{
  "num_hidden_layers": 12,
  "hidden_size": 224,
  "num_attention_heads": 7,
  "num_key_value_heads": 1,
  "head_dim": 64,
  "intermediate_size": 576,
  "vocab_size": 2048,
  "hidden_act": "swiglu",
  "norm": "rmsnorm",
  "norm_place": "pre",
  "norm_eps": 1e-06,
  "positions": "rope",
  "rope_theta": 500000.0,
  "rope_fraction": 0.25,
  "qk_norm": true,
  "attn_scale": 0.125,
  "bias": "none",
  "tie_word_embeddings": false,
  "parallel_block": false,
  "init": "normal",
  "init_std_qkv": 0.0412,
  "init_std_o": 0.0,
  "init_std_up": 0.0412,
  "init_std_down": 0.0,
  "optimizer": "adamw",
  "learning_rate": 0.00168,
  "beta1": 0.9,
  "beta2": 0.99,
  "weight_decay": 0.14,
  "lr_head": 0.0063,
  "max_grad_norm": 2.0,
  "warmup_steps": 464,
  "schedule": "wsd",
  "decay_fraction": 0.727,
  "decay_shape": "linear",
  "final_lr_fraction": 0.1,
  "batch_tokens": 65536,
  "max_seq_len": 1024,
  "doc_mask": true,
  "train_tokens": 491000000,
  "max_steps": 7493,
  "dataset": "wikipedia_en"
}
MLP neurons of a small language model. Each row is named by its layer, matrix (gate and up: input weights) and neuron, and shows model dimensions 96-191. Each number is 200 + 40 x the weight over its row's rms, rounded and kept within 0 to 999. A neuron's up and down rows have the sign that makes its largest values positive.
Before each neuron's rows, "fires in" lists the words (lower case) most often at its 100 highest values on Wikipedia text that the model never trained on. A number after a token or word is its count.

fires in: "career" 23, "born" 21, "draft" 4, "saturday" 4
L2.gate571,315,165,178,206,162,139,169,210,202,244,176,126,230,168,168,176,176,155,184,219,189,123,162,168,215,184,124,197,139,246,245,165,202,186,181,214,151,199,163,186,192,174,237,255,114,213,238,255,275,166,100,153,204,227,181,229,221,211,151,191,184,169,214,212,230,241,233,284,196,216,172,129,159,102,190,205,181,198,176,201,223,202,302,182,235,230,189,151,237,203,281,179,221,203,217,180
L2.up571,193,156,284,155,218,127,243,222,161,257,200,149,202,195,203,213,177,211,286,171,200,112,180,171,240,197,251,244,256,169,199,193,254,200,219,225,174,261,240,194,264,158,258,257,213,212,192,194,176,195,156,222,178,166,155,211,250,196,142,148,145,221,234,217,158,179,197,226,209,190,160,219,217,172,123,192,168,233,220,161,206,256,210,144,150,201,185,190,229,150,181,221,208,179,178,179

fires in: "after" 33, "park" 6, "mills" 6, "miller" 5, "hillsborough" 4
L4.gate117,149,170,199,209,204,224,128,189,167,248,119,167,204,190,195,230,220,183,119,173,232,256,171,149,169,250,194,234,196,262,173,241,183,193,247,165,203,205,212,240,315,154,173,156,241,172,205,165,214,143,214,180,139,190,174,187,147,150,268,212,258,183,192,170,236,181,248,204,208,185,198,209,146,195,190,248,215,206,207,244,181,121,168,265,227,161,237,244,118,178,234,186,166,128,120,220
L4.up117,225,104,205,186,179,206,164,206,207,253,169,187,171,195,124,185,207,262,155,202,206,212,172,143,288,155,176,172,252,242,235,223,170,220,175,154,151,214,177,204,207,207,194,211,162,207,213,186,285,188,243,142,213,212,209,131,233,208,226,207,172,184,162,236,188,182,180,216,205,241,177,210,139,98,181,181,243,228,277,234,180,245,145,202,226,280,315,128,248,239,205,178,228,222,163,219

fires in: "music" 16, "football" 11, "law" 9, "research" 8, "town" 6, "state" 6
L6.gate133,150,270,206,167,226,222,86,218,197,156,226,136,210,270,272,208,167,240,195,183,214,203,215,174,257,201,175,209,158,191,243,143,139,238,184,210,239,132,194,237,273,239,295,161,173,118,158,239,217,235,269,197,202,177,155,173,186,291,199,224,160,151,215,192,214,190,209,217,261,184,208,195,219,214,237,259,262,215,218,209,235,211,187,229,197,113,237,154,148,207,182,191,241,207,166,232
L6.up133,135,245,176,219,217,161,154,261,193,135,239,176,143,233,193,155,168,239,188,192,233,213,273,169,168,187,184,181,183,229,208,144,180,181,220,250,171,202,269,171,194,268,273,211,154,246,205,235,169,196,216,211,207,119,165,180,230,220,191,258,202,188,199,210,196,283,199,207,146,113,245,185,202,195,244,200,184,214,135,183,237,209,218,167,231,182,133,170,199,145,244,272,212,201,278,199

fires in: "record" 22, "recorded" 9, "list" 6, "records" 5, "recording" 5, "cover" 4
L4.gate5,201,206,243,95,252,259,252,206,134,253,196,173,249,200,207,321,146,215,200,230,168,179,162,195,203,197,143,220,218,175,230,131,152,151,233,173,161,227,199,198,266,234,265,190,216,198,217,284,260,225,184,207,203,219,177,204,134,162,229,189,121,222,194,235,201,202,251,145,210,236,205,189,112,209,171,226,259,139,180,226,191,150,225,171,152,193,196,182,240,237,267,161,231,189,181,200
L4.up5,215,225,223,184,146,155,143,223,181,157,257,213,224,238,173,220,211,175,205,215,225,213,236,202,183,185,158,183,125,215,229,212,191,177,185,253,193,257,191,187,212,244,217,210,164,212,270,210,197,200,230,175,164,283,197,191,182,226,187,187,165,189,198,242,299,154,242,156,165,211,254,165,167,270,197,214,201,184,189,166,193,200,185,226,251,212,197,198,244,166,223,174,208,197,258,200

fires in: "be" 53, "below" 6
L4.gate434,150,179,175,199,167,235,198,256,242,224,181,199,202,226,120,161,212,210,209,208,213,196,224,192,270,195,148,216,246,149,135,229,165,231,134,194,188,249,228,151,269,167,228,198,249,193,218,235,283,180,281,173,216,143,200,215,254,223,151,224,182,176,203,211,206,173,198,180,259,73,159,234,225,169,267,214,211,181,151,308,283,214,233,226,196,189,199,242,218,252,227,167,199,199,255,175
L4.up434,232,193,241,178,176,208,237,212,177,187,235,262,280,200,174,276,191,209,231,149,170,207,186,212,202,232,136,187,176,193,168,120,250,215,207,193,229,190,154,261,231,236,134,225,266,109,199,196,178,229,192,230,172,210,195,126,246,191,196,214,209,186,108,231,204,163,302,269,269,230,164,241,180,133,202,237,181,192,225,212,191,225,213,163,122,171,116,212,179,256,220,224,248,176,232,290

fires in: "football" 19, "footballer" 11, "law" 11, "democratic" 7, "lawyer" 5, "republican" 5
L2.gate390,115,150,211,193,215,196,164,168,180,211,191,178,61,208,226,180,226,162,198,130,267,188,176,198,208,188,162,233,164,204,217,197,231,192,194,246,238,215,178,196,244,202,213,205,188,220,223,210,277,219,170,203,174,164,229,226,225,188,235,152,178,163,209,198,226,169,205,257,205,136,230,175,317,175,216,229,213,320,214,210,143,241,163,240,180,191,195,89,231,214,277,287,146,142,218,70
L2.up390,172,224,169,263,152,203,209,194,144,139,200,172,194,263,261,137,194,159,230,173,246,236,201,218,174,159,161,195,157,217,192,276,156,197,225,263,226,199,205,194,129,164,229,203,229,164,189,180,184,200,207,263,172,212,177,183,230,173,209,125,224,249,120,254,155,218,170,173,179,243,213,190,237,226,111,160,165,237,165,160,188,188,167,201,194,180,170,183,174,200,226,223,229,193,158,186

fires in: "included" 16, "fivb" 9, "features" 8, "featured" 8, "include" 7, "well" 5
L2.gate393,245,181,170,171,198,171,185,196,217,165,262,236,210,180,203,213,272,217,128,256,181,156,157,170,222,223,216,167,242,177,196,191,180,170,181,208,126,220,146,138,232,192,236,235,292,220,130,197,261,277,198,200,229,184,216,167,175,196,212,220,194,217,204,213,165,235,166,129,176,137,146,235,125,153,195,225,234,259,166,204,245,201,200,207,185,240,222,267,186,151,226,263,183,206,162,204
L2.up393,220,192,199,262,227,191,270,196,269,293,182,177,213,186,231,263,243,202,225,209,100,224,199,218,201,169,229,217,231,199,210,184,210,224,232,209,222,231,144,234,189,138,246,280,188,216,168,237,238,201,201,158,201,102,248,251,173,246,137,167,219,159,255,287,256,204,244,192,229,222,117,255,227,209,207,149,243,196,177,145,195,207,198,191,229,248,179,108,210,197,202,157,193,167,190,113

fires in: "university" 28, "no" 12, "not" 6, "notre" 5, "noddy" 5
L4.gate86,204,189,162,197,223,234,168,181,226,172,183,147,200,225,310,198,143,180,160,112,254,202,205,138,246,177,204,171,191,254,165,129,210,220,171,230,204,261,243,234,199,183,255,169,168,148,231,200,242,253,190,171,153,133,233,215,258,256,194,236,193,147,167,149,176,199,220,271,161,189,249,220,182,240,275,183,173,194,171,124,209,270,227,203,198,238,224,180,189,191,206,264,282,165,170,142
L4.up86,196,172,256,229,195,192,139,189,196,231,220,203,195,176,147,297,211,146,151,193,247,246,224,230,167,210,199,200,210,242,221,208,204,164,179,186,205,254,216,187,225,144,145,184,259,198,157,116,209,193,187,186,200,234,154,190,192,203,178,187,170,120,198,214,178,180,191,241,219,147,162,169,144,313,195,215,230,170,121,187,146,162,116,171,170,191,218,137,147,188,238,124,222,232,116,199

fires in: "a" 67, "available" 4
L9.gate230,202,161,176,178,201,231,187,218,157,214,200,219,184,101,217,194,230,145,214,138,199,220,223,263,214,268,189,216,241,75,216,135,178,166,223,176,192,214,174,193,272,166,221,266,211,213,229,182,226,246,205,151,213,196,209,283,159,218,261,277,190,142,197,193,261,216,156,151,156,276,162,147,102,270,210,251,234,100,234,199,238,210,135,179,161,189,237,192,107,221,141,152,246,154,225,175
L9.up230,194,193,212,180,211,213,174,219,211,227,118,234,158,193,185,161,212,197,244,160,267,165,228,226,222,279,203,143,229,189,201,225,124,234,214,172,223,161,132,184,253,254,160,269,201,221,230,186,229,192,197,228,151,204,216,276,170,236,221,179,182,141,204,244,187,204,172,216,168,223,138,157,209,206,216,287,218,144,166,250,191,146,192,157,158,218,209,117,146,132,246,211,271,196,211,171

fires in: "american" 19, "country" 9, "party" 9, "democratic" 8, "republican" 5
L6.gate236,182,203,197,199,208,207,223,138,216,195,256,107,227,211,215,202,210,122,178,224,208,153,168,158,201,153,226,173,136,197,160,233,193,138,211,194,222,180,264,224,201,191,213,185,200,233,205,209,219,204,185,160,203,250,223,164,251,229,184,262,221,205,151,304,159,250,182,267,228,256,179,156,227,222,187,162,292,205,221,193,205,170,206,236,145,216,215,187,241,170,156,139,168,206,156,199
L6.up236,130,170,228,201,189,219,262,195,198,172,242,162,196,193,229,155,232,180,196,121,207,135,213,171,214,165,150,226,169,150,198,194,241,150,165,169,191,152,198,234,199,208,221,236,151,253,193,225,167,253,248,178,244,191,190,233,273,241,259,217,164,250,201,214,187,221,155,300,180,117,175,177,269,161,211,205,220,271,125,268,210,171,211,197,164,284,136,135,175,149,247,168,192,187,254,198